python train.py --norm_place="pre" --rope_base=10000.0 --tie_embeddings=false --init_std_qkv=0.0379 --optimizer="muon_variant" --beta1=0.95 --weight_decay=0.0 --lr_head=0.00666 --grad_clip=1.0 --decay_fraction=1.0 --batch_tokens=[32768, 65536, 98304] --seq_len=512
MLP neurons of a small language model. Each row is named by its layer, matrix (up: input weights) and neuron, and shows model dimensions 0-95. Each number is 50 + 10 x the weight over its row's rms, rounded and kept within 0 to 99.
After each neuron's rows, "fires on" lists the tokens most often at its 100 highest values on Wikipedia text that the model never trained on.

L7.up96:50 52 57 47 59 57 48 51 75 45 40 47 65 39 46 42 50 58 54 66 59 61 64 59 61 51 59 48 67 51 61 56 46 56 32 43 54 34 49 49 57 53 54 44 58 55 65 31 65 29 71 47 61 51 48 57 43 42 47 78 45 48 52 47 68 48 45 67 50 57 61 43 53 49 54 65 55 46 52 62 43 76 53 47 41 45 39 36 42 47 52 58 50 60 63 23
fires on: "ed", "en", "p", " the", ":", "y"

L5.up33:33 52 40 52 58 60 65 48 44 27 52 56 45 56 39 62 63 33 49 66 56 38 50 72 65 58 49 37 52 26 56 68 68 45 46 47 44 36 60 57 50 44 59 48 47 54 58 35 42 52 35 53 42 44 54 43 68 35 35 58 57 66 48 47 51 55 27 37 31 36 56 42 54 50 50 51 47 57 62 43 62 50 41 46 46 44 56 15 49 30 58 61 59 56 54 54
fires on: "l", "ong", "n", "j", "p", "st"

L5.up221:52 33 51 51 63 56 16 46 65 77 49 58 52 43 64 48 47 49 37 47 48 53 63 42 38 38 53 59 60 36 42 51 46 44 49 49 58 56 47 53 45 49 47 40 60 60 53 51 42 45 51 31 48 50 47 48 53 47 50 69 53 47 49 57 57 52 43 41 51 44 57 52 61 28 38 49 50 51 39 54 49 58 40 56 43 43 56 35 38 47 47 55 35 51 28 36
fires on: "is", "y", "e", "es", "ow"

L10.up430:51 46 56 55 57 53 51 43 21 32 43 53 30 55 70 56 42 42 27 64 47 61 39 41 50 43 40 49 64 41 69 44 54 57 58 53 36 45 48 50 59 42 51 58 57 53 50 57 50 60 36 48 48 46 41 49 56 50 53 46 51 46 41 45 41 48 49 45 44 50 42 46 39 46 41 49 43 51 55 68 61 39 43 47 68 34 50 55 46 40 54 44 56 73 52 40
fires on: "al", "p", "ic", "a", "c", "in"

L7.up703:41 47 51 47 37 45 71 52 53 44 42 66 55 45 56 43 65 27 53 60 65 35 53 73 54 38 65 54 57 47 61 61 51 57 61 41 60 66 33 55 46 63 46 41 35 48 45 47 48 43 52 56 42 53 69 57 62 50 50 39 37 62 16 50 46 58 40 40 36 44 36 33 49 38 36 44 45 48 63 52 49 61 46 66 52 52 51 38 74 43 61 52 59 55 45 43
fires on: "l", " r", "n", "ree", "pl", "ig"

L7.up410:48 41 48 44 55 50 50 47 53 50 51 54 74 57 54 49 55 59 51 64 43 64 62 66 38 55 52 33 45 61 43 60 57 64 58 55 48 56 54 51 39 49 49 25 48 42 53 49 31 47 65 54 51 46 43 49 53 65 51 72 53 56 46 51 48 48 47 51 70 48 53 42 58 49 41 62 56 65 44 57 51 50 46 42 47 18 63 67 50 34 43 34 40 45 54 47
fires on: "y", "og", "o", "t", "is", " an"

L7.up749:48 47 54 55 46 54 44 65 55 41 63 38 81 47 33 54 45 50 49 77 59 61 46 45 58 51 55 48 55 56 42 52 62 58 56 62 52 55 58 36 42 66 43 31 46 47 53 29 53 32 49 70 37 32 35 61 38 56 52 47 46 42 57 49 38 32 56 58 43 52 62 48 39 47 39 56 48 57 47 52 50 60 49 49 30 72 61 38 57 40 43 44 47 39 54 51
fires on: "c", " c", "C", "p", " n"

L6.up199:52 41 47 53 44 26 49 51 53 64 56 42 60 59 47 56 53 61 45 37 47 41 57 62 48 72 45 28 48 46 39 40 49 58 48 66 55 50 54 63 49 43 46 44 47 53 47 38 57 57 54 66 61 42 48 61 48 69 48 44 40 56 61 68 35 63 51 48 43 54 56 46 59 54 37 52 72 37 36 60 68 46 38 58 56 42 33 41 60 42 36 39 53 56 47 41
fires on: "ent", " cent", "ess", "o", "ag"

L9.up193:44 51 60 70 47 57 48 64 59 52 54 53 43 49 60 52 46 39 50 29 35 52 43 53 47 39 49 38 36 41 47 45 47 73 46 44 50 58 34 56 64 50 46 48 59 31 43 56 71 47 48 38 54 42 49 54 49 41 51 49 56 44 42 44 48 53 48 59 47 47 62 42 49 45 56 25 56 47 48 60 44 53 35 43 53 66 54 73 48 43 69 64 43 25 38 39
fires on: ".", " and", " Sh", " sh", "qu"

L6.up340:51 49 43 63 44 29 51 50 54 44 46 45 54 46 63 46 53 57 54 31 51 59 46 57 58 51 60 54 53 54 50 57 46 36 43 46 60 32 57 56 47 44 49 63 44 47 37 60 62 68 84 33 66 52 47 59 35 54 31 52 50 52 33 36 39 47 58 57 46 45 65 52 52 50 57 55 50 39 43 47 54 54 43 57 52 40 51 39 61 52 62 47 62 54 46 43
fires on: " |", "'s", " of", " (", " "

L7.up446:55 53 53 75 49 40 43 44 56 44 60 56 60 46 59 53 44 46 46 43 66 44 42 48 65 58 52 53 42 54 62 38 54 49 62 41 43 41 34 59 42 46 68 56 53 58 52 62 42 47 48 50 51 33 31 54 37 65 36 44 59 47 54 63 35 46 34 64 32 54 50 40 41 44 37 54 68 44 40 53 59 49 53 36 40 47 51 43 27 51 33 54 60 40 61 48
fires on: "ur", "ag", "in", "on", "g", "ul"

L2.up697:41 49 49 56 50 59 58 38 55 36 47 42 58 38 49 46 62 46 55 59 39 51 58 40 62 52 48 35 62 60 51 68 48 40 43 45 32 61 62 48 59 46 35 45 54 47 62 45 41 46 53 37 52 55 47 42 60 61 59 55 46 51 54 52 63 21 78 50 55 67 73 46 56 42 61 53 40 60 52 38 61 21 42 53 44 43 29 52 50 40 51 62 69 45 54 52
fires on: "at", "ro", "ac", "ate", "ed", "ul"

L7.up618:52 31 61 52 62 60 37 39 60 55 40 49 53 50 63 56 46 60 53 55 43 29 60 51 35 60 40 41 60 70 65 39 50 55 52 60 54 45 40 47 41 48 53 29 54 44 59 48 56 51 56 46 51 28 51 63 57 55 51 53 57 39 52 49 48 45 41 58 42 49 58 45 78 53 52 21 30 56 40 41 59 60 36 63 52 34 61 41 54 37 57 59 55 62 25 49
fires on: ".\n\n", " |\n\n", "\n\n"

L5.up570:47 60 47 64 51 38 48 41 52 48 54 54 62 48 47 26 55 57 50 55 60 52 56 32 48 71 42 60 47 46 59 54 54 53 44 58 54 52 42 73 61 42 50 31 33 53 46 68 36 43 46 60 55 32 40 66 56 57 72 48 47 53 59 54 27 48 37 39 46 46 29 33 40 53 51 48 54 41 50 59 61 44 51 46 46 37 44 70 59 37 59 44 47 54 39 44
fires on: "ed", "et", "on", "le", "f"

L6.up367:44 35 52 33 39 41 74 51 44 51 55 53 31 56 53 41 54 41 44 38 50 46 38 46 52 51 56 54 51 59 46 63 62 50 41 49 36 48 39 38 54 63 53 56 44 57 61 42 54 46 63 41 42 61 44 28 46 55 54 57 41 58 58 45 57 52 41 63 53 59 45 50 60 57 36 39 41 74 51 52 75 35 42 45 44 48 54 43 46 57 54 26 55 64 32 66
fires on: "our", "z", "act", "A", " a"

L2.up616:66 56 45 51 49 41 47 64 54 45 54 55 58 60 60 64 46 51 56 58 35 37 35 38 42 51 63 65 47 32 47 54 43 42 41 32 46 52 59 43 62 44 56 62 48 58 49 59 55 56 36 46 77 46 33 69 64 49 50 48 66 65 57 49 35 36 38 43 50 42 58 40 51 50 28 34 54 29 60 56 47 62 28 48 70 49 62 67 53 28 46 52 39 49 66 42
fires on: ".", "ie", "ain", "ough", "ate", "ubl"

L2.up534:41 42 51 60 48 55 43 48 71 46 29 44 52 34 21 34 45 45 59 73 44 64 52 53 56 44 44 48 43 62 66 40 42 50 48 58 43 37 57 40 55 69 53 50 44 28 47 47 54 47 55 49 43 52 67 45 50 45 59 46 51 47 78 59 63 45 48 40 61 50 55 60 52 55 34 58 58 46 52 46 52 41 43 45 44 33 46 51 54 61 46 57 48 44 55 49
fires on: "is", "s", "um", "as", "our", "ist"

L10.up762:58 44 50 72 34 68 47 51 46 49 50 47 58 52 48 57 61 41 48 60 41 63 47 53 53 50 54 56 32 29 43 56 35 39 59 57 54 50 39 59 51 34 54 38 52 46 54 60 54 61 69 43 45 42 51 49 69 46 44 42 41 43 56 39 49 61 60 64 31 60 48 44 52 39 55 45 42 40 42 40 66 34 54 41 45 58 50 41 59 48 45 53 46 58 40 58
fires on: " ", "$"

L6.up740:58 53 47 51 30 68 64 48 28 43 42 55 45 30 44 44 72 55 38 66 45 65 56 53 53 60 53 47 38 51 53 61 47 39 59 41 53 45 31 58 48 58 47 29 58 36 56 44 59 43 43 56 59 46 42 45 36 32 41 33 42 66 54 64 62 36 61 63 60 47 48 58 43 37 42 44 47 58 56 42 48 67 53 52 42 45 35 39 65 56 37 58 61 52 52 29
fires on: " W", "as", "or", "W", "en", " the"

L6.up493:36 39 37 50 43 42 72 55 39 47 53 49 63 51 74 52 57 38 58 54 51 53 62 53 58 61 55 48 34 35 60 50 59 41 31 48 61 38 53 58 48 47 46 52 53 52 46 59 56 61 15 71 64 46 51 65 38 55 39 49 50 59 30 55 43 66 35 51 48 54 62 30 44 55 42 44 39 41 51 60 49 42 31 41 46 41 41 56 53 47 58 35 59 70 39 31
fires on: ".", "-"

L5.up651:41 46 51 57 49 42 61 51 65 41 50 39 55 54 33 61 32 46 51 34 46 51 55 65 64 48 42 54 41 54 58 64 50 64 50 31 40 52 51 41 73 54 44 37 56 50 54 49 57 50 40 40 37 38 33 40 42 60 68 56 46 53 65 45 70 57 37 44 30 59 54 53 51 62 33 53 54 50 50 58 47 43 66 36 51 61 61 41 61 56 43 50 48 43 42 50
fires on: "v", "ad", "-", "or", "ap"

L7.up303:40 34 47 55 28 69 65 27 39 45 43 72 39 51 58 45 51 72 33 48 57 52 59 52 51 53 58 44 57 45 44 32 54 41 27 42 42 34 32 49 43 60 59 50 54 50 51 53 53 51 59 37 53 52 44 53 44 45 59 64 50 57 54 71 47 68 41 36 47 46 60 52 59 42 52 70 60 47 53 59 35 41 56 48 43 58 38 55 65 58 55 68 42 53 80 38
fires on: " E", "um", "E", "ro", "m"

L5.up264:56 41 53 72 52 34 51 60 45 31 47 45 49 49 41 46 51 51 43 53 54 59 45 38 66 60 52 48 46 47 65 45 37 43 55 38 39 42 44 67 43 66 55 52 67 49 42 50 50 68 57 71 39 59 58 43 51 43 71 68 50 55 52 54 41 49 57 62 35 56 43 56 50 33 56 35 55 53 33 44 45 57 49 46 36 44 48 64 46 36 45 47 47 49 34 54
fires on: " with", "ak", "S", "K", "h", "N"

L10.up596:37 62 52 46 47 48 49 62 57 47 53 42 49 43 36 38 64 44 37 61 68 59 42 46 29 63 57 52 37 54 60 37 47 51 43 45 57 38 53 58 51 37 49 45 74 54 38 40 72 64 35 69 54 33 56 48 54 40 70 62 58 47 39 42 51 41 57 47 44 44 51 62 63 31 55 59 43 46 68 50 29 57 61 45 17 83 41 47 59 55 42 57 49 40 51 48
fires on: " w", "or", "p", "ist"

L6.up354:27 53 59 55 48 46 47 29 51 62 68 51 52 56 34 58 34 58 41 41 47 45 30 44 51 56 48 41 44 55 48 50 48 49 65 39 61 46 54 57 39 46 51 50 53 54 79 50 46 49 42 43 48 53 30 52 51 66 54 43 48 48 63 41 55 36 52 47 45 55 62 56 25 51 45 59 67 50 46 59 49 41 47 43 50 54 45 51 54 68 47 49 60 30 55 32
fires on: "ur", "-", "am", "ag", "ad", "way"

L10.up172:46 70 64 54 46 71 48 48 45 66 58 35 51 41 50 56 31 38 31 76 39 54 46 35 51 56 48 37 42 47 70 63 55 38 55 66 55 54 50 37 56 46 45 34 60 56 38 38 42 49 53 51 45 53 39 48 49 39 48 44 33 51 57 61 50 28 55 43 36 70 70 37 56 37 32 40 57 30 47 59 43 65 40 37 49 72 72 33 49 49 60 42 58 48 55 43
fires on: " l", "ar", "c", " c", "o"

L10.up672:39 63 65 50 41 59 45 52 43 51 52 32 51 47 54 19 30 46 64 46 32 49 40 51 38 48 45 55 54 52 51 36 51 34 47 60 41 47 53 54 76 50 52 40 59 47 52 48 65 64 47 40 53 41 55 55 37 39 57 51 43 50 34 20 28 67 32 54 42 64 64 46 51 43 53 35 36 34 47 38 66 75 57 53 53 40 49 64 57 36 61 58 53 57 53 41
fires on: " sh", " l", " Sh", " s", "-"

L7.up218:50 55 54 60 47 55 55 38 48 43 33 60 63 46 48 43 51 45 51 37 56 57 69 46 53 52 43 32 53 55 59 53 48 38 48 45 46 47 49 55 46 59 31 52 45 44 58 22 64 42 45 53 56 51 32 47 54 67 55 38 52 36 43 50 61 48 41 53 39 58 68 55 49 60 50 55 50 58 48 51 68 51 61 45 57 36 40 40 18 48 41 38 51 36 59 71
fires on: "ate", "ag", "ac", "al", "ge", "ig"

L10.up393:53 54 27 49 54 60 59 61 23 41 62 57 43 47 64 91 41 42 30 48 47 42 42 68 45 47 61 56 57 59 60 66 45 34 57 53 46 47 61 52 39 39 47 65 35 45 48 31 53 52 39 48 53 55 62 48 58 57 59 51 57 28 61 44 56 37 50 50 67 60 36 41 56 53 74 47 46 48 41 52 47 47 48 66 52 64 50 56 53 45 47 36 45 43 33 56
fires on: " S", " T", " H", " O", " K", " F"

L6.up40:57 44 39 61 61 51 38 44 67 47 51 65 61 44 60 50 51 44 50 30 62 56 64 48 56 36 52 42 30 43 57 67 51 30 36 42 47 53 49 30 55 43 37 55 41 56 43 51 32 55 55 50 47 49 53 42 29 36 55 42 52 53 46 55 49 46 74 64 58 51 48 50 52 63 48 49 39 34 49 46 53 44 56 43 56 66 45 53 45 56 56 51 52 48 33 41
fires on: " ", "ar", "-", "ass", "v"

L5.up534:48 50 48 73 35 53 65 65 37 46 46 48 55 56 49 54 61 54 66 32 56 39 47 68 39 46 43 47 47 61 45 43 57 52 55 40 57 42 37 52 56 48 57 67 60 61 53 43 65 64 45 54 47 61 32 51 60 73 44 55 33 52 53 37 31 48 54 55 53 53 48 36 68 48 44 51 46 59 61 53 63 44 40 58 65 62 40 76 54 54 49 50 38 45 57 48
fires on: "ion", "or", "eng", "a", "ort", "est"

L5.up606:47 38 72 67 51 44 34 64 73 61 59 70 50 52 46 61 50 66 50 54 38 49 63 35 53 44 69 46 46 61 42 57 52 43 51 49 48 50 27 48 49 44 41 47 54 48 50 56 55 46 53 58 41 50 42 67 49 56 46 51 51 42 51 42 44 46 61 40 65 55 51 45 60 65 61 26 34 44 43 44 29 83 37 56 50 51 53 49 45 42 39 50 53 47 42 33
fires on: ".\n\n"

L5.up355:48 54 55 44 63 53 48 57 46 49 67 68 63 50 58 55 48 52 45 43 64 56 40 59 52 58 44 43 39 75 54 52 37 40 70 47 55 52 46 34 56 51 63 49 34 46 54 41 34 62 48 58 50 33 46 51 62 28 25 52 54 61 54 50 42 51 65 54 43 62 64 42 44 52 38 33 36 53 49 49 50 28 56 55 50 48 71 41 52 49 61 29 53 42 48 59
fires on: "ic", "om", "d", "ia", "um"

L9.up750:53 45 29 45 50 39 47 41 37 35 45 52 49 51 48 66 57 45 43 45 57 30 41 74 42 62 55 55 51 58 71 57 40 57 58 73 48 40 56 57 30 35 73 58 44 47 57 32 42 47 46 51 61 43 47 57 55 61 43 57 65 47 55 44 61 64 44 51 35 43 74 46 36 51 59 27 64 50 35 42 53 65 53 51 54 60 56 58 62 56 52 54 54 55 38 54
fires on: " S", " L", " H", " P", " M"

L2.up759:61 49 55 59 40 55 58 67 46 68 34 50 54 57 46 31 56 52 39 60 55 52 71 52 60 52 67 45 50 45 58 59 52 46 58 58 78 51 53 59 49 45 62 68 40 59 62 49 44 60 57 45 32 67 57 46 39 63 53 40 50 53 43 57 49 73 52 44 49 43 55 46 50 62 74 52 60 47 49 51 35 66 41 56 35 62 35 72 45 37 60 48 56 47 58 43
fires on: "le", "s", "ed", "l", "res"

L5.up468:68 44 71 59 59 59 50 40 46 49 61 27 56 44 49 55 43 48 41 50 61 59 45 30 63 62 47 41 24 47 56 38 50 47 55 39 60 51 47 67 47 33 43 68 59 56 32 58 55 51 30 34 57 35 51 37 55 57 33 53 34 59 56 48 56 62 39 50 34 51 51 69 57 37 53 47 46 51 46 53 59 52 52 52 58 57 42 46 33 43 48 51 50 57 64 51
fires on: "g", "ide", "ib", "d", " |", "ag"

L2.up340:28 43 33 46 57 39 50 56 59 48 42 39 64 43 51 49 56 56 47 59 57 51 47 44 59 53 50 32 61 62 51 64 51 17 30 52 45 34 54 53 33 40 38 50 50 43 51 59 64 48 55 45 50 50 46 55 43 52 62 58 45 57 52 67 49 47 64 61 43 56 51 47 46 54 42 46 47 74 57 45 53 63 44 59 42 60 61 52 54 44 57 70 61 54 41 55
fires on: "ro", "at", "ate", "own", "he", "al"

L5.up612:54 48 60 60 44 53 60 40 63 27 49 37 62 53 40 44 50 37 56 57 50 58 42 44 54 64 53 45 48 49 62 35 45 39 69 46 52 52 43 60 63 61 77 55 43 44 47 39 33 50 54 50 45 39 62 57 54 54 65 38 49 49 47 56 37 35 54 66 59 72 55 51 50 45 71 57 56 55 38 52 50 43 64 62 38 36 52 49 58 38 42 44 38 42 41 57
fires on: "==", "S", "C", "N", "x", "\n\n"

L6.up585:59 43 56 42 38 44 59 37 36 30 40 37 45 46 55 39 46 59 47 51 43 42 42 59 51 29 46 65 49 79 57 42 48 29 52 66 47 48 50 63 42 50 48 54 64 55 52 51 47 51 71 34 35 35 53 51 50 60 32 52 56 52 67 47 45 37 54 48 42 47 37 60 45 55 45 57 44 59 46 50 41 47 59 48 38 46 33 54 49 63 24 68 53 31 40 41
fires on: "–", "d", "ut"

L6.up463:49 60 53 62 43 68 50 45 57 67 45 41 59 45 56 72 68 49 48 57 44 52 47 44 34 35 46 69 51 47 61 53 76 32 53 43 67 53 74 47 50 62 52 44 46 43 51 56 18 55 69 55 43 49 50 56 65 56 47 61 61 64 51 55 39 57 58 58 47 52 59 60 53 43 57 44 33 49 50 44 47 50 44 72 62 41 54 56 76 37 45 45 65 50 64 51
fires on: "\"", "it", "est", "ard"

L10.up511:47 48 71 52 56 50 53 50 74 65 49 51 73 53 41 56 57 34 42 53 82 60 49 52 50 55 51 55 49 59 65 51 51 54 62 62 72 48 63 63 45 66 41 35 70 33 44 44 46 61 23 61 48 48 37 51 50 55 46 40 51 39 49 47 35 64 52 39 51 39 56 26 41 58 48 40 43 64 68 61 44 47 55 43 37 58 60 49 70 42 38 53 47 42 47 61
fires on: ".", "or", ",", "p", "ir"

L5.up546:65 57 35 49 38 53 57 36 50 49 59 55 69 41 46 64 51 61 53 45 62 49 55 43 44 38 67 35 50 26 50 66 47 52 41 51 68 72 46 44 54 65 46 38 45 38 63 47 54 46 34 42 47 49 55 55 47 39 63 53 43 52 45 70 39 54 49 43 50 65 46 59 61 46 42 46 35 59 53 61 63 43 61 50 53 38 53 49 35 45 54 61 35 64 39 65
fires on: "t", "et", "-", "f", "l", "b"

L9.up18:33 42 61 42 60 43 42 44 46 52 55 46 51 48 62 47 57 42 52 54 56 66 62 43 46 34 54 57 63 58 49 38 47 31 58 27 63 43 42 30 45 53 63 48 47 51 52 48 53 59 56 40 56 60 37 58 66 52 45 82 52 63 53 54 49 38 53 55 44 45 56 48 58 55 48 60 71 70 59 64 46 36 40 46 56 46 59 43 52 67 39 29 33 59 29 53
fires on: " his", "y", " her", "ook", "is"

L6.up212:47 45 27 49 45 43 57 48 27 29 48 42 56 59 54 56 48 49 48 34 47 53 53 57 39 51 71 49 42 47 58 47 53 57 64 76 46 46 56 64 35 57 73 56 53 46 58 39 47 43 40 48 45 32 63 55 62 40 71 47 42 49 41 47 39 54 50 38 36 66 72 52 43 68 66 35 69 46 47 38 39 42 65 41 37 31 71 30 51 55 47 49 51 45 31 63
fires on: " B", " M", " S", " and", " F"

L7.up131:44 50 51 56 40 51 45 56 55 21 43 43 51 43 56 53 51 35 58 63 29 56 46 38 62 45 46 72 41 57 65 42 57 25 36 48 42 46 41 55 29 44 43 49 60 46 40 40 43 54 57 42 45 43 54 58 60 50 41 38 51 61 59 40 43 63 29 59 40 53 48 50 54 68 60 64 75 55 47 44 49 55 34 47 56 50 53 52 44 58 44 85 58 58 55 46
fires on: "id", "and", "d", "n", "m", "re"

L5.up52:60 35 70 48 63 44 63 53 46 37 42 60 54 42 42 66 58 43 52 50 50 32 60 71 48 45 38 58 53 35 49 52 48 36 58 45 68 50 45 69 38 62 41 34 46 55 49 48 52 38 41 56 56 48 47 50 58 42 34 61 34 55 44 41 65 52 34 28 46 56 44 48 51 55 39 50 52 45 62 59 61 52 58 62 50 38 55 46 65 47 51 56 56 34 42 52
fires on: "ical", "al", "usic", "ing", "ation", "ch"

L7.up756:67 52 37 50 47 58 47 44 51 42 64 52 68 55 55 66 54 63 53 47 40 61 64 55 33 53 54 45 58 51 47 30 59 49 67 49 59 58 67 54 49 54 61 36 46 43 48 70 40 25 44 64 59 54 43 52 48 60 55 52 62 53 39 55 38 51 52 68 51 43 36 53 52 51 64 57 63 50 47 61 39 53 40 37 33 37 54 35 60 38 66 53 58 55 53 40
fires on: "y", "n", "t", "e", "w", "m"

L2.up236:57 62 48 37 31 44 46 45 52 60 59 59 60 53 55 40 54 47 53 42 49 49 56 53 46 47 65 47 40 48 56 75 56 52 47 47 56 41 48 44 56 36 40 63 49 55 34 61 48 52 51 63 61 35 71 54 61 32 53 40 59 45 25 68 59 44 41 69 42 32 57 42 61 55 28 47 48 42 52 66 51 38 40 68 65 41 64 52 50 41 51 38 50 62 54 68
fires on: "ill", " pl", "al", "in", "ium", "ot"

L5.up208:34 62 60 43 54 46 72 42 36 32 56 45 57 38 60 49 47 41 46 47 58 39 44 55 53 53 52 56 55 65 90 53 65 36 57 37 45 44 58 67 45 37 62 37 56 63 37 56 53 55 42 57 57 45 46 43 37 54 50 53 47 48 44 62 58 34 46 63 53 47 39 56 60 57 59 57 44 69 44 54 51 43 36 53 35 67 51 71 69 49 47 74 40 43 42 43
fires on: ":", "r", "–", " of", "ac", "man"

L10.up594:52 49 43 40 45 49 51 52 62 50 64 72 48 31 40 25 55 56 52 54 61 60 49 30 37 52 28 47 20 67 51 46 49 49 63 40 43 54 71 54 69 37 49 39 32 41 47 40 34 57 67 65 36 52 43 35 67 41 37 57 37 42 46 61 48 52 63 63 46 41 64 46 28 72 61 42 40 52 59 54 55 28 41 50 63 54 65 38 51 50 52 59 54 48 38 46
fires on: "ia", "se", "i", "om", " for"

L5.up632:49 54 50 55 46 42 53 57 53 57 41 73 47 36 43 66 26 38 49 45 58 46 69 70 39 44 41 43 61 38 40 44 51 53 64 37 51 57 59 50 45 53 53 54 57 57 56 46 44 44 42 53 60 47 37 59 55 32 44 43 58 49 37 47 53 43 50 35 46 59 51 62 53 43 47 62 49 49 80 62 69 60 70 34 40 37 45 53 52 55 45 47 56 60 60 35
fires on: "ing", "ess", "s", "c", "ch", "ating"

L2.up217:56 45 55 65 53 46 58 61 43 61 35 40 59 56 64 44 46 58 61 54 43 45 61 38 52 56 62 29 46 51 71 51 64 38 59 51 58 49 38 53 58 51 63 58 18 50 47 49 43 49 53 59 51 55 62 38 30 49 51 47 61 73 65 36 62 60 46 49 37 64 62 82 56 44 63 38 67 53 41 64 51 64 53 49 47 52 54 45 37 57 53 59 57 59 50 62
fires on: "t", "s", "ver", "ident", "le"

L10.up3:39 62 34 50 40 36 48 59 58 65 37 55 63 44 54 50 39 46 36 61 30 55 58 56 40 46 44 43 51 50 43 61 55 46 35 49 52 58 55 47 65 44 58 36 52 68 47 56 62 49 39 46 51 56 27 48 33 48 46 34 55 40 57 30 47 30 68 56 48 62 55 45 81 46 35 52 61 54 59 57 59 43 47 40 59 48 46 54 43 40 56 48 66 54 46 42
fires on: " l", "ch", " ind", "or", "s", "ss"

L10.up137:38 39 47 52 35 44 42 59 46 36 48 47 52 50 49 58 47 55 45 38 48 38 58 62 45 70 41 50 46 45 54 51 55 52 63 44 47 39 38 49 58 63 38 44 47 52 55 42 50 47 69 59 34 53 48 43 64 44 50 28 51 50 40 71 55 64 54 49 35 58 67 46 51 41 45 43 61 54 44 58 52 48 53 33 53 27 55 53 54 35 26 56 55 38 54 40
fires on: " s", "as", " S", "=="

L10.up7:42 60 37 59 33 40 34 66 66 43 58 49 51 56 54 77 61 39 48 53 64 69 56 58 56 61 50 51 34 38 44 58 58 34 29 47 63 40 49 44 63 52 45 54 57 52 64 46 41 49 75 48 59 55 52 50 38 56 46 63 47 34 48 45 57 63 50 63 44 51 63 60 61 45 67 43 27 44 51 47 54 43 52 50 33 54 54 50 49 70 58 47 66 49 59 51
fires on: " ", " w", " /"

L5.up707:40 52 46 54 64 59 40 53 46 36 56 69 49 63 62 43 55 39 33 50 25 49 51 42 58 51 50 51 53 35 63 53 47 29 41 46 58 45 54 48 50 48 49 61 69 57 52 67 68 62 53 61 55 43 52 61 57 65 36 47 58 53 40 64 60 49 52 60 61 41 62 29 72 55 28 29 62 41 55 49 48 44 51 39 58 45 46 47 50 36 51 43 65 66 50 46
fires on: ".", "al", "E"

L6.up0:54 48 45 27 52 50 38 32 51 44 36 67 52 48 45 48 41 37 39 41 39 50 54 36 40 65 44 59 58 50 57 54 56 36 57 54 32 50 55 59 58 38 52 53 33 49 60 61 41 62 51 62 49 47 45 52 43 44 54 40 57 55 58 47 36 54 60 37 38 55 40 50 52 39 62 75 43 41 58 59 47 46 47 53 58 38 35 49 66 37 53 59 53 65 40 39
fires on: "f", "ed", "ar", "orm", "el"

L10.up682:37 31 33 60 45 77 50 49 59 49 32 65 54 55 40 52 47 66 42 69 61 43 48 39 50 44 31 51 46 46 40 49 74 35 42 51 61 43 45 63 45 64 49 42 53 50 52 33 58 42 40 48 55 51 64 44 63 56 69 65 75 60 45 48 59 45 46 53 42 47 37 51 56 47 60 49 35 49 50 48 36 62 74 41 41 36 52 55 58 59 53 62 33 46 49 46
fires on: " E", " e", "E"

L7.up154:43 40 41 60 44 51 61 58 64 44 49 40 62 36 29 33 42 48 43 60 57 42 38 46 44 73 64 45 58 64 49 53 34 61 61 33 48 54 36 51 52 64 54 30 66 62 66 63 55 60 52 50 54 53 61 49 45 49 54 40 45 49 54 56 62 40 38 53 50 47 53 33 45 59 42 47 45 56 44 61 58 48 57 39 46 38 37 38 65 63 45 53 46 42 42 24
fires on: "20", "as", "or", "s", "ad"